config.toml
num_key_value_heads = 9
intermediate_size = 1536
norm = "rmsnorm"
rope_theta = 10000.0
bias = "none"
tie_word_embeddings = false
init = "orth"
init_std_qkv = 0.0178
init_std_o = 0.0145
init_std_up = 0.0178
optimizer = "muon"
dataset = "wikipedia_en"
MLP neurons of a small language model. Each row is named by its layer, matrix (gate and up: input weights) and neuron, and shows model dimensions 528-623. Each number is 500 + 50 x the weight over its row's rms, rounded and kept within 0 to 999. Numbers have three digits each. A neuron's up and down rows have the sign that makes its largest values positive.
After each neuron's rows, "fires in" lists the words (lower case) most often at its 100 highest values on Wikipedia text that the model never trained on.

L3.gate1391:504437507464481505489392580551416526573529495563505504472562518479488439494426583387448474529508430419506503570558517582445527561408546544392481542513530510418429579461418480542553522538506458507483482458496444446426576522432420483585470528426443535436557550550498522512527472510538495430
L3.up1391:420475436586468525425492511576503508511506397460529498555557447495471513565485506482608593539479365562579452526544508543585596595591547369479505570642558509607423516423472462556521507477528507483448464462387499558502453505507485583507529525435473520451546412546538535494438568490482511586
fires in: "w", "l", "aged", "age"

L5.gate450:499485456423462512466539492508578573417509484581562498571489569397492566462484413475542514487463454482503462501548504519522486438567536561480511583578535474543497542535451530598492491516419581449497513529617531424432432455461539562465522521474500511456450522502515421450486582503557499545
L5.up450:488493526498508464536472507499508459487462519487556500554470480466490483500460546531468512458499498484426484498465531616465476524565424502464523507525470510568402598564461491493560585587468611523523425527532474530437455491524483525467518565516480511483488509500546460508566467472565590489
fires in: "at", "from", "to", "was", "went", "moved"

L2.gate883:477565420512456546451463491532453511597614468415508557451470504568460470506525445556472407469539598567453556418407481405516456555529538476531474529501566564511474374513491489467430436459475467563448454475605403497502482449473468467587502508636465506482564513496440516514498536512585510539
L2.up883:484527410367481544455527463554407550572568551489435542496438546498445408538538478544457443415564547613464546417420476446504468520463480484532435537455566495446515383522537591507495522441420477546487541447572496411499496457515523502586472458535469567526568485486411530519405518422527455527
fires in: "national", "state", "federal", "regional", "historic"

L5.gate239:447444496428491498506467475479431556611478516455488532481494538513456456499496510492472593503442515511512547475497573458475542567452459518486533485538450403438581501531462471498536464568517436533500504484583584554464510515577466465434460495497539472519522547491598447486568477471475531472
L5.up239:469542530505515530430482576542450543531515442487553583490451514538555481510505450480496477536540591468522529552493502529419494546484436479501465566499488496516678481475395500451585527542581539465435475485446553405527537515605598597448473532479485483576609524470526486455498490441469586526
fires in: "season", "other", "0", "game", "title", "leading"

L3.gate31:404503466512602555557491501476489458518420489546517468477397432596576504593483492544520508455565521479474520453541510474444585503553498468599509466525525473502475487660548554461408509490484562537531503441529537472496384521516430449444510592433550526459492579492505487425511441508518561344
L3.up31:480487409498497537546588473467544637511434467529513478507421393646581398517545507502528579510453434483453524445549383540532475475490597510576381549479514531532485563659471519468465543424576502438465526427556488535551431500580486499471520606521545483442469501447517434419380462570438615451
fires in: "000", "0"

L6.gate990:461472458560436452462589483476525449592510574380440543474543496567496525499491444436403422536487445573561421506515433500545541508496500538496590556523493460450479555567514533462458574391433481466462517472495520552430544456547430454518445541611562511460448531527438510527517576488506538476
L6.up990:416536445484540463478392540576473460544469501428552520461453511551538550493428481547607509520459508470550470549388449473527450433480452501472507471499497538450534568524475501446487527483524543446470512462567491455495460454437513507453527467536527549513511495417427482570531429550599457427
fires in: "in", "at", "during", "on"

L5.gate547:519439496423517463465544506534501533467449520556520494439425466551500481506541330506422518566492489498501443529487428561513568473481475568441461472505514414571540519473545394471492501460563545446515537481564457491513565585463558504468531569498484534563483549490408490557550468495594613525
L5.up547:507464535537479619462489526485385575639560462548541463474502469574478531454473413438384516458523486533482436510505515517534578543369509575511466472576534429512463536619536425501560495485470481490568464520489474500570447472522512451523532565482515480479497463463524538531515467494440543567
fires in: "by", "well", "per", "august", "to", "in"

L5.gate1264:553492467408445491471559552507478469367489504495481473483617524492476406430525546521441471513475517497557471408446449538442505531520476497496495457593411632465406603445552565513465522455515482466461549513526638452546512432509430571544507476553476475500461494573504552505409499504489560457
L5.up1264:514405504520444514571498520488528546471545471408514510534476607430516474533533466497553553455576490531490462496469479549493500581503531542488504513519445477459523567535494482498492544555521493450493418472420541475548501524563497500475519535492500556485493550458549425593507505485461594599
fires in: "a", "an"

L6.gate1081:545497516426465500500506490545369503392546597451550467503533547515529457524527438577464511485461467524549535441511468526571463401436486503532535572494570534510484509431411584541501554516517520449493487532560460559556453487535643463432559524441441503501459513410454561542509471540491512496
L6.up1081:570540512507517527501571439486532469532615508491534366478568535478500395431503516417517572539478450475527536534497538524524430496540482401470453546552475515535560422494555526618552525521557547615429436434375568437591462489435439533411434502527530452560454558513422487464464542492544495524
fires in: "would", "were", "will", "be", "are", "to"

L3.gate452:489598543491522543487580553467565515493514355563510518469457506549574575489497494478470526478603473460482635589427529476541508431540421470421477423484569467548548489593458548474485566498451483539590518469484544574487512516491468549515473474548500514534405450457513378576581517527503536409
L3.up452:461516552421460539493492532568493436555501440517537547492438502538504413554484568492545441494635538543472553547531476446484469459491459499448430490394628463503547494487433497521449506496489523509545438544513500543447494459576450566518466534531530445456446481500438391532630508506459515505
fires in: "home", "young", "child", "children", "social", "baby"

L3.gate1493:456524495487546376500579484546519448475590464528533543464500489521515473459521498472485457619433480502455545422503495519545537502414448504477510526479457537486555509544506584418571484561528448490574553477485579450522419462530475539576505449500541438493553488513543465532567516522481547529
L3.up1493:488530513457505455500443589554465506487541469459542527465472563554516455490476555440442510563466477555523575473409531495484501504475499513561559605608503448541535437420605508415547474450459624496568520522457546445462464460484445609454406524551414402485531492433494508576527441444487534387
fires in: "father", "mother", "husband", "parents", "brother"

L6.gate646:488509529588454588436525488546532667489516579442531536580480539439608457482502549435459518489536540397481469446482512565426451463483481491378480555435497522527500541562434618578528509567528409472490442526488537505575508421455489466539466496453533544453573391561504488536516542560455437551
L6.up646:532503482443565536464492435532434553539536540498484538575453542500624471464465469461532521456460491464550512584498524539514457509530417537469394498508436516528504583512485524480584540555566507509506464464452514539486391558610503377466337553472514565492502484503515513480392546491489612519
fires in: "have", "had", "with", "has"

L6.gate167:561412527609500491474460556489510567466452503509494543479579539470516509465431529508381509529489504483536518379420575567582473514584470592403456450534536484466537408568461425636517536542529479532484507577467592554520622493493543495539490494382532569445559559467455591469517471568534501521
L6.up167:463558446481432469490486517478448598526468468430576519394492553395472486510565503495528585448487580499422444506464413477414476472527494590543527487586520418459498445448567580508508477557524384531434494457512529502477521457554550591494482542477533487493427536482532561495404494411482415522
fires in: "of", "in", "into"

L6.gate1288:477447557468468457496434446507466497487492624515476458501479482544418439443474403525533457471552588383532483492407467555501518514340535490507410446501489462524485468449445445511456457420598572568555455536491424562469529495525559429508511495520494523537490382572553512524496566486509476469
L6.up1288:522489506500426526399528509461465566441526502475441481464455529482489491441491490486516569503494560527475611573543461486451510506590494505548489604547471563653464533575444490504487602449455457554494505485566526494537543546577608424502574504440473596493447532453489620563472557573530444522
fires in: "had", "on", "have", "in", "having"

L2.gate420:502492587521416494531479594482435471477427560460486404486418538501557514542475463451507491487456473462433599514420507443463432568483519549478615544507542516553499585431542478432488522582525517469496492526511497557529537546540454511544543488440528459536472516624515549505526483524495444509
L2.up420:527520496479459505494542510553506490430480565480462405547448572440483528526483451477505480558597505533462645441465574537511497426539540507501507588496414470533467582556479514511454544485485581492487533489573519484390525484552436542525436544432500493426392457513480505524506491542469520498
fires in: "this", "there", "himself", "he", "was", "for"

L6.gate826:477425568498492518466604444531600433624441596518418451574449579559524369499476462530422494578455507485547452478486481427542600475468571504518586454535528502478584417472608548495558547521459546489482460486504529536459434504551535484580526496471479488551567452521398477496516481481573522488
L6.up826:409447524459572553408582470514523504545485502540549545456461482436515553465457467548534436486408583496521449430530447533476383491564447572538525516525485534506514490524546547444510460428466548554471451540469527499515454485574468540456505474567503498499458488586523479452555579455520520431
fires in: "of", "in", "during", "across", "throughout", "into"

L2.gate240:439409487465508497488434500480445472459446499580487517468462604490523530544492613568456529472585453502454450527447595450478532460406561481522509572529491412514446499461491489522517445472490564521512390485475579527493424478472490503547479525527512484513397542560536429484578481432468442521
L2.up240:463429486451487565430511496505560560499458480474556521456565503529499529557497586534515493518636438415426509576510528444521521540436561440547447505478474421546520500418486502479508470533469504456593426562515543545476454497406475415504486543490490476535430511537528461530531452493506436506
fires in: "none", "only", "present", "what", "main", "other"

L6.gate568:454485483483466423376506526512537554570408496474506479503474484506496465526484448537518601543517484472506412493443496524488528449451519439488445415412465556575530422588540438463546484426493537570539548524528574544499488423549479459601574544500505456521507479577546466464550518553503552441
L6.up568:495528557452480446491495476483608426479484521406470622465521559520412549477541445496534462447543594514534492474500543474497556478421506487444477496498453494492485533562428541549586460496518445550499617451484453436447444526497540475482540527485517530450556514495523513524567502452493556488
fires in: "over", "to", "of", "at", "from", "with"

L2.gate109:424394450370525537564409429508549590470544492519462546508544511561653564551518489461451489460507531455421566355483525611456550490387513458450586564472479516437438472468481465581559546513518441550564529496465582500502473563506441535578454540558526459520418520484492536515476477482488487601
L2.up109:470471388461446427502490472564475483522507528467474477546548471493610508478431476480460480480502527467456500462543558603525556402529515455487527680587527588385432496526533521494461459510501555595599468529518478496542503480520491524416456516500557506528502354423481511555497435514514502504
fires in: "father", "mother", "daughter", "son", "brother"

L3.gate627:476531485541578559512537471455538526535463569520523459547522512596506501510477427523526664539437461457553438447511456533496471443517493450481497533480473431540444491421500441607547515444545586411521466511502581454537464486454566453503486580530516485499435442523458512425576513523322535467
L3.up627:442456457438444483416463587543505525517420465529520584588561484467510524589558501461382513478438501434496481514510559489530486476507479474509555533497480505534518456537426458483516557479560478489442520498522518562450487478563456435563488457499514483392506501459489437525431570635560536463
fires in: "of", "km", "and", "kg", "metres"

L3.gate1320:504528565408444457498495493499559470432513554548493533553593472519567427546467458484521569532501459448475422549403485492376548534519564530431531581575503380594572521484561516491437460536519452476478545535500480460486464478561416542469455461358487559467385521420504487530514513452577499529
L3.up1320:488555536483463460455632505410541518503615461406493571452460458533536488497542466521445542560546544504450516478419485508418640478527497552579528573526477451468553512506483491504542440560558422490488551465519580457550589500456445514470467563565496629478500606523520561550495574443532553506
fires in: "or", "only", "a", "s"

L2.gate1106:487461444414532513476645520514523546548476474484475524538453564524432480526351400531550467486489515490507501508473479556482568506501484446468499496455480465508556560525531472478498503495443514464516522468539477554577497450489482503561497484424554507479495490508475531465542541529566446490
L2.up1106:484586486486495539606563461506585462517583505466482483542529474547498534494404481541533410526468492560477443552477548509531497502488533455434503533483457455541455492516448474556430514459423503540508507416495517503539495447415520453522461464531516525503463534596454476452405464455394485532
fires in: "be", "total", "people", "structure"

L3.gate1191:527481452456443515599460489466554528466483453502519537483537492455516452489568505463532435484505476482450539540428535521456542522532465392487496536487504545453504557540536471607516422451572466475520566467504437407589415527464585478511382530455533472534454560478508488543352467423585563559
L3.up1191:544458389411501456509453484460484539470540393515508559415509527491499496480562508467526495518499510406474542489428547496572540447483436404422566558489545421490554519543501470525586407505562494523556561472542518484565424530402495540490462435503582511423467553488495467411484535453453483463
fires in: "a", "only", "first", "the", "an"

L2.gate8:524466464473492482562502510457510490535486493468546542469441471541396473478503416494510539506444478678449505476565506451486425590398396571483459443548490519393429496534566508590624401465508521597538447470507533566531449520468490418456492488497516431490469562499517517421511476444388445534
L2.up8:499470534465525547512495513428398492497524493498541504483446510495557501496555515481441527478500443541561453559499557374453472559533484485484550520538400575443510455347537548599474530447463524571515456573460557572523474542509571545569522546606557500545496482470449463392447535488613502561
fires in: "at", "by", "of", "below", "until", "in"

L5.gate928:525511443515471507466486506502447517407543457430531510564563506521559457598491606524467517570538488427438557435530492549554429554438567429540563442454538510510456516460492512547543478577581579523509418461475573452517502544508489430515489438455538496480467538485460594500448475513401486401
L5.up928:418556480580571551487496551540437518479568457451460444512460545504538474411522540512410528516543570429519594563589551550499503588513539515537445465476503401460402492506470385534400558428587525510503505463485508564583480547538513503532358495542524490454501527391517538489505492493567420479
fires in: "are", "is", "were", "both", "was"

L2.gate403:461456474459578479524480468408462466505462476536453548484420478562430452461556492507470624480475564497495518412466405592482550534520522530541484563545506495517570489587396515488426428566574526612437507452501550424456446532590504486456525447498529472536417579489490540367449441491470575483
L2.up403:428521446596585562540547557478464431464514444498519478438508513516593584562551527520405540424504548468402570445531462539445524457527547447583473494554542506557454521563496491555526568638562461480506503584636481601512495514470478415476523524488549520416542345496477428434427571515495523496
fires in: "000", "00", "300"

L6.gate400:499598473480397388458530561417495549509497478438504530399482559523539495510513513591498513422483529630561454507473570485387467475534405484441494545428548420450434514471484482492580511504588528538521512473533471457510514483463512424533588489492570545373495499497464421514547545497379537413
L6.up400:534449575431549510538420485510570460567427451503555548440497529509518543565510541521540541510571544521482450498502547469511468525487484562565411468471387455516490532561503467452442517498551478537484410536532503505494514588455486531497531532480572478556499559436548464428518554513585483487
fires in: "during", "at", "in", "following"

L3.gate219:560352451483543641436467524522440474452558453454535433525556528397499548518523493536479520472514521476523467434561496503425527450445432510436574505459493425432567496457546509618498434495517552400470505619478541471515496452450596597522451457461458450491515526547569572553461564430536477496
L3.up219:464441414426531440555527600469463573500599494530440490547535545476557450540542433536517546497480474473449532538576459468576465552482476462551531433479490456536472495514421551433481444572556537532506410450517420501567444532557465532501488479463583471507501559638450535470428512499523456554
fires in: "the", "his", "a", "its"

L5.gate764:542560558547473471485539499568420558532532491452546495389491460519499576457540590426492471527476521535509406490628492504527498479437443548522523491524562393528429462492485518532502381500479473453490601534502508512449418428554461543495508559341504466476554444527519387485470506562554461527
L5.up764:445469598511593429493511418413434494492598530477561488479520459525477422585587535510477565578542555539476509416496538405489503509526500538551597529538510383494543504514453481507487463439526509508478511478507542493444449511493535493544551530434568538500506447514547547405536508495531552506
fires in: "in", "of", "to", "on"

L5.gate56:432561418584485434542475461475428474503453385426448533574572525553471463500537432521455489572560564440442495499525523487528537464484462511439524521484489455529467463525461413535518458483537505565437429454539481501470471471552537438425540446562518390386521369565494546479496456427428468614
L5.up56:474455472532484446470546472553389533483453562515376445510585464449492462530430549538493539495512507442445455464615551494379457568499525446449482498463446412513441449575539571426496620566469574560483491541531563546516539443445497537461452469506567463523414420523610574484528498571457497564
fires in: "s", "its", "u", "first"

L3.gate684:422515455483453464547515523509584524461514440507540484413552412449546488462430510503497459574582588433426511531529494478521476468398525509512546543500466516462474479487571560564449393482473585479489577507461528488450567494582533541485547473415495523376531555600509508479512459456570629551
L3.up684:475441535461553490468434485501531480545553461439502528539479514573449451487545466557455528507499613484485463604581507439500463481560547525517588592437489446587479411516413538533455436529443468549551485360490508579495484488465467522518501473409535510443500425500555492499564507473543528477
fires in: "an", "a", "part", "the", "length"

L3.gate104:443431500509457515463604501500446465550537443632632512399471441437540525535543442575494542517527460479435534537515534419467512502440490458513537540505570503495516490540475523496487468451440523431504555553517507492607492521484584497493432568557465499506420441476498561472502482485473471558
L3.up104:506431426490474437513510520557509513537464460570550524439571439484527523498512492450559588402457495507389418476540520478435531542448580434529483521494595523422483528441452453529449425486501478561480464598510503591507459554530386540545471499466586536454431428491510526478412490537530487498
fires in: "most", "only", "largest", "main", "second", "first"

L2.gate340:576504455545526483563413417465457499473420431403499440454434389480396550451430486513432535514474488543499485425466542444519466594466430503503555469512506461478510614482548583470378489509468535503468517531470547568624398479525487426421537442493461585492495473666468462483505576545506461532
L2.up340:488479489565567545525491480432558533448567438411566403522529479403537450508421546576444465530504465526411474488526470467538482532624480455467554460495446583555519538513500552537553447380502535530553514617495502567506421472481534401478505431486571522532435463569497514539544509514526550521
fires in: "on", "at", "for", "by", "during"

L3.gate958:489517628524519519533513476531515521519633500540588590421540481533540518479526586415501505512452495502471368577509606481533511545392496510342485506510611553554513526526503580535485528553554503465462519477496391476453495495527561531549481573480462448506517508498508568529458455496476496364
L3.up958:459536520475457459474569511487476521500546565470462481494557564446543519544400483450470532442488488522395419479516511496533487562466486494416474519443490536550512495491434585466542592456467539570470480472555463579470509465493480488528452409471527504528499489526502516436479503447513541487
fires in: "has", "have", "had", "since"

L5.gate492:566513446541543529548514530520518521565501466606486432461530480433441601508507427482464482553542547525523511546516450502499510524481479485442407433383524484408466524469457505523507487463545415406496512394479536526540538470440546513478454483484517470510400531390434456548489511484568522516
L5.up492:461477480584561379514492384385584537513487583478521504467521534473513521448457481490510562520478458483521536515393543525487493577486522574531624589486485364505408527588454533507508491478515519503524547520545453481534535503517455525528536438483466460505634557423538449531527487472433533448
fires in: "in", "but"

L5.gate1171:407521565498485478546527442579546540474491431520556422503495521590540493527574479485447599491458552528484486495463556548462478420578506627599468529588463459544481429483475466542459529458559475572471568486601479485491512511556479453574399587512505490479461487520479556434482539559390447513
L5.up1171:569473516520559463483565584485517594529432467531554612532431478536525416490513395389522497522518570557613421440490581448502524474479495480484529519468464526434548516536530479525493617524469580477452495485463422439550494477475527498449533572346445539547496494573524493514581441556555544508
fires in: "of", "for", "to", "in"

L5.gate761:521491434481439468468553514499458489548535472552501439509448434523406529483514521531511574458505484366470535484483504499506556533498480448409463514570597527488484556527446501506492572480475520586519566509484517505467433479578485483597446517528479434480509611517532543446395559555464481532
L5.up761:532481570465498615526401529543440536451558514528616424465485482567479440522542612495498563492501566414446518439472510508561585517474570472532473530515438542568479472499522583536518468498480571512518493454634473519433446430544434557500424526496382545480570496479570527425523511530581537468
fires in: "of", "to", "with", "from", "like"

L2.gate427:565559475485541483443523520522485473431546502497403470387500456411473494444491530551426590435521530563537527511396522523459613477619412476533489457504440512419591475447527531524498496478529464567511505420509491409508484494450519483531523486554548528507534510485493495389498504442455533551
L2.up427:556555471542539390419352531455488554456528415501531462508455520398508557474491509619555558548545481532462470436497571497447556569605588447503514504551466452529536466501511433411494397466519477525445527510525461457539465565463559529545515507466557542469514584491572514521504471448435493602
fires in: "there", "day"

L5.gate259:454582389570461356561522558491465520526479417451542458510501442538528566498568513513479541517504491458528457534411444424385543582523497464548483428518503441574399491588555466508444488536505536420527551467456477475458620437557515550474512517558439519418480519548496402520450503513474584462
L5.up259:459511501503530526574453459450639496479415529527555413560579560589554470467483515467528490479493519589561587538519470504477525502501541438600540518482482402478504495572558506491512326486511498487454520516511439462472496491542450506519475473433552450513398494405529437534532417446503508469
fires in: "in", "of", "on", "for", "1960s"

L2.gate1208:437349537505428501342468502498547468528488472500463517529448494461542388510495543565503401526498489483535501511482523612429470601398494448514447477454499473568466489539555462456483464420475550485559489503488414506497511412524525569474560458491388524501489477479511486563446448514452471500
L2.up1208:413550496491418535519582469552520413486513420422501483495547526505481500501429485490439537488485535468476470591537563521535569506569481420539556440485533546476445477496472604613544529594493433500537543400511464527512565445484445469488473494568474595484503581486457558474476411550467473362
fires in: "has", "have", "had"

L3.gate885:568502583598494521508501610448531465471442511419451474496495502470538410416501487477520435432523435529475525400584569450497408461492423543537581579521482572464465503553519448554467538528531555500460518564501458558456456502504486477482537437514446436487455464445541532513468489495468435567
L3.up885:551509540522478509522488435503537482524512560463537489440500423505514521456524443532490559461477598531489457489490491504440484440501495490473467543452645563444527503427491526462436441511518415549463531547398561596503591545511478550531455449487497514506462524523423442478497539468396532513
fires in: "up", "brought", "converted", "opened"

L3.gate670:517532511523414506410478489487482573497434465445465489480536503514591516550472569526563468461554535450534466511547531589595561513498528409504490584574533479490566513593531440427599474560493541454475581434526588551431526470547467452478445534529513451415507476535477475444487476470474514508
L3.up670:443499491452583467556441454475559483485584505500492422469557527445545524470454619576524482517492438507505548524592515460507421451508464461578463508530480471557534520495466568539476577458570476550503483558475563577518534557606476538508503598597500454531575502575554494531518397500553433506
fires in: "of", "were", "are", "first", "as", "is"

L5.gate127:510505447502492433501562489534503548551579509492590406496435415537526553511552547416455507464592498408580593450381540538489462497501562446436534465581509474520530403460533603548517479487441510517486456441483475438503466494450472529501304515504372589570597591457467577459447519466482480489
L5.up127:506502533556487421570490505543495476474557518585508431518603444594552516468550563575448448535543471393506477532456525439555595516516520447459600513622511500516544466497562492505486419530474474497526516492476466549531443467467506641567495530580488650487537555577526490496589564617511479490
fires in: "of", "from", "with", "to", "on", "between"

L2.gate1019:383519449427575542428574528524493473557543534570490454534571471525525571520533516493569530519478461427443499425464494442504419504516465551572521509545517497541495533621457517526461430495549626461552557513534584405525468463485501488537492478507449436451425595418563528460492471464513499513
L2.up1019:475557481445505473380610551511512370583505552517521476532479453503476514456436529542480471507570424383449508532501464441531554459479445447564570561514503496502422517595466430486552459494576575560518574476406526460510498520467505581432434462567433456466500519475521532555491491505473566596
fires in: "most", "rather", "less", "than", "of", "highest"

L5.gate1423:461462426385489530564572496423431485491406474492490489536403475431527577512476487467510558499448471513540542481505599471537537472556365574504494477510539514518471573504525497555494521400411535504484543473464466408477489482438431492547469541509325487550411458472445455545440617531514501517
L5.up1423:531453505450394554538494502468534597438534488507541502548534484456562549531480532554467451508530496451554468554453565443439419588373562455575537566472470490453544448528589373471487437565599484406528496495456489505522493514497443543572488533409507582525518404556544405587497513415508562491
fires in: "of", "on", "among", "in"

L2.gate283:484520498526566477500507496528515481457536457534535503475490404542507600522507537553421613493566465416588596489578432463544458568595588486543516492526509467546620510465390560431471474527514488583494426530488459552515540597484501439516441376447544450441443488478496554492489539518573562562
L2.up283:482537549497530534562501434506486516503554472596493564511531496617444589569540529537467584494551436378489411572504496557476560476562481487484597511597525520518456520492487501480624511522550439531419479511521501487440516534505594509612443551398394544510468458496614479562410406555536531499
fires in: "000", "00", "according"

L6.gate1007:495514463436539511573604496518498397531501566553527489375537459524528491500471571440582529466496468573458515490459552475460488586492529478515462558575588472564481527550501546496560496474515614503531491505641468606547551514424539461567450537446491602494460536525476537464472443426523484527
L6.up1007:532507585308473462465475532566561587414532549535446588512536407580480545500487511562499510525524486448438409516544427492453505475581523485461488486483571557538480424515552496533486522504453447538507521556519439437465477544471557420487483520559475415496522477497507489476466504480453606589
fires in: "of", "to", "on"

L2.gate826:460543481504422479390515425481399477579483461429490514548496601484585476498500481600474622466496445495511450499496485535471470548507428509473442438518559557504468460574573500468557445541547524530502527513586466596474590555444557561451520544480544517458515574488530518495553521558421496526
L2.up826:526445434478488464499506435531471546575394478531499397538542398583528513391417523630458469430612446453485481500555515483530493606426430430476496439484536477492451408526514478497561518464493461456530478532497560494489512531512450478468544536466384511501520598437465650502509561566497516485
fires in: "was", "been", "have", "said", "ended", "19"

L3.gate1105:465531559493550503463490577542491559570482478436514435445424489439560530528510445554507574413385498453527466533430362484485457517375520504493517563418468435487507498538313464535453492474486486482453467490495519390567461587479543593516478524453621561480474527527482510493427546512462427480
L3.up1105:450523460493532500408431525528464541411461476461569439478484487430607522594561505519386552423434457412475568583549478411419470660565499502534532430540496503460394537420424560544485471513511487549502467463469591462561415557461548499564473513520488497519509508532453456480510454549534423493
fires in: "there", "it", "in", "how", "s"

L2.gate1224:603442493511491520460428540459502610503447486490476537539539476539533463633550498534587368420505452624493499387555494502515417517539528483396523458558518506474528490485478505522517597546437480511457534452526539505580514504534516589499456508542525472470518486504456531497549544471516543523
L2.up1224:524553418478505450473518548492508487554411564503436487522483515441465553471471500583506441414577487497465496507570457481473442495478512505563480472455522523460525496527527514474494517554476494567416517452572492444528546469452559552434519588538479524517602417488503560488540552508528485505
fires in: "national", "county", "northern", "world", "regional", "federal"

L5.gate102:446549478571475461378489468497611472497465531478589512518460445472581451531574435503447459470552521618547459526448426535460489484492465432526488508548584398553419612474424487505510550522584510513456570561500535507474505408582510513549450488486512613417590530523503526537520562515496520468
L5.up102:564497549494419501444448433406597441462469580532497514396507469389454418468552396600398499519495581597528564473473462495477497595491471470473577541524574413480435464465431546515487555494501558570577570440540473523476516495540569483535526519459506517458504505579581468483478602339507507465
fires in: "by", "of", "from", "against", "to"

L3.gate672:441528406473560461539496489593500471447452451499532451449506543361539481519496537489527542498496573510481429502531502510511528497474528599512477555471555494399560475461357493551458442473515561527521546574485484448645469544524526573456462476464513518565467478488545512554490437494483510578
L3.up672:457446429510466571519574566522489488535425507505536502485541521483561570546517520456528482548453588413401426413628471474517416480505388486503460649481456546526472490474425450514512397469570528536508518554457445480568478475420538568498517520464537413547464496482593506555543412531502515557
fires in: "s", "of", "in", "hot", "if"

L5.gate647:461445585494522462371467465496491466536550491582478540471426473503485601486497409411442564506536453455497504445519424517504556523580599471408473521552524395584486427475519323492551401487492539526524435581526586460503428587556549577454548481446418560392397505547462428564489555545417518573
L5.up647:562539512512479487549494566448465510533568515502528538535575498555489530407545510537438489441592507497476492452493479492479416507468473480459451531491523564534504517502553414434531503468509572423492593558522479521537598511557487576619443572426506592457485582502451462459501475564488426527
fires in: "and", "or", "in"

L2.gate1180:537485509518480519589465543572458450509460449532523552477433490555506535477600458501502540483439585506557521521476431490574473559479525398509551432390543542493560433614494545455449432466490520531509510497584430475402544478522538503488549522516565535437549462476484472516374495531489482406
L2.up1180:497548433385536511473482615508485505494479499495519550462465477613540420553461436506533484500435497459567475544486468445467444569558502487443425562455579523496492462634429513440486501467545441526502603555478567494479519503503544528611456558497528488465537460528504426546511490528595468625
fires in: "home", "000"

L3.gate1102:431465501469537550564455488551531545466509592504456479424598626445477365426556526482483483448477442547538511514484413479572616482493428507592469494490498540461489469536473398397473562541524482478505493471492485497460521597592391589503512543487436472429457510506507540509560528448488527502
L3.up1102:581473449503442476482566503492473398499483468511563516451565506395419564652433559459458588512512519591490474453503546525511476557354419591443550537551502468533480532454571546527462490506492468458558368503509575538551531516428483580480471512498496586449532470475562394556476525489498526496
fires in: "first", "opening", "a", "an"

L5.gate1476:548486481560414427473428492434447513476457522556534408391490562464455554492483446445566461418522557569493398447477501555456560478536453462481511510495563472500493530466522520406520496463394529523531477514529510553529439461523405510487382464411593454532508534502431451499472543436499617451
L5.up1476:379468536468522483507472482545466546556376556468511454436545604514631476372558473473514518519471463425518443509542500535439460450515439438553539421397459567507394478527589555507493557508447472480538499526543510496557450510434534513455432493401508513433536535527464460513576565481617500473
fires in: "in", "of", "under", "on", "at"

L5.gate1214:554504521518528635518507517464510567546533585580453504469541552515515455498526474441469491549456476530456560468459484509547515411499567558499464380570543580503551532579518509458588461518505435519574536447439428557428502531589536501651476509429506548545509519521467588472442507454471563502
L5.up1214:505621536464431401406560530572485573493425514516598547478420557470533480560404449479522476522574508501567428466537430458456516361523464426466482493472510519542551387554467544531465523500513521463465584480417550466439475437531503481401492570552391501450477596553463501409514524438494519512
fires in: "of", "to", "into", "within", "over", "inside"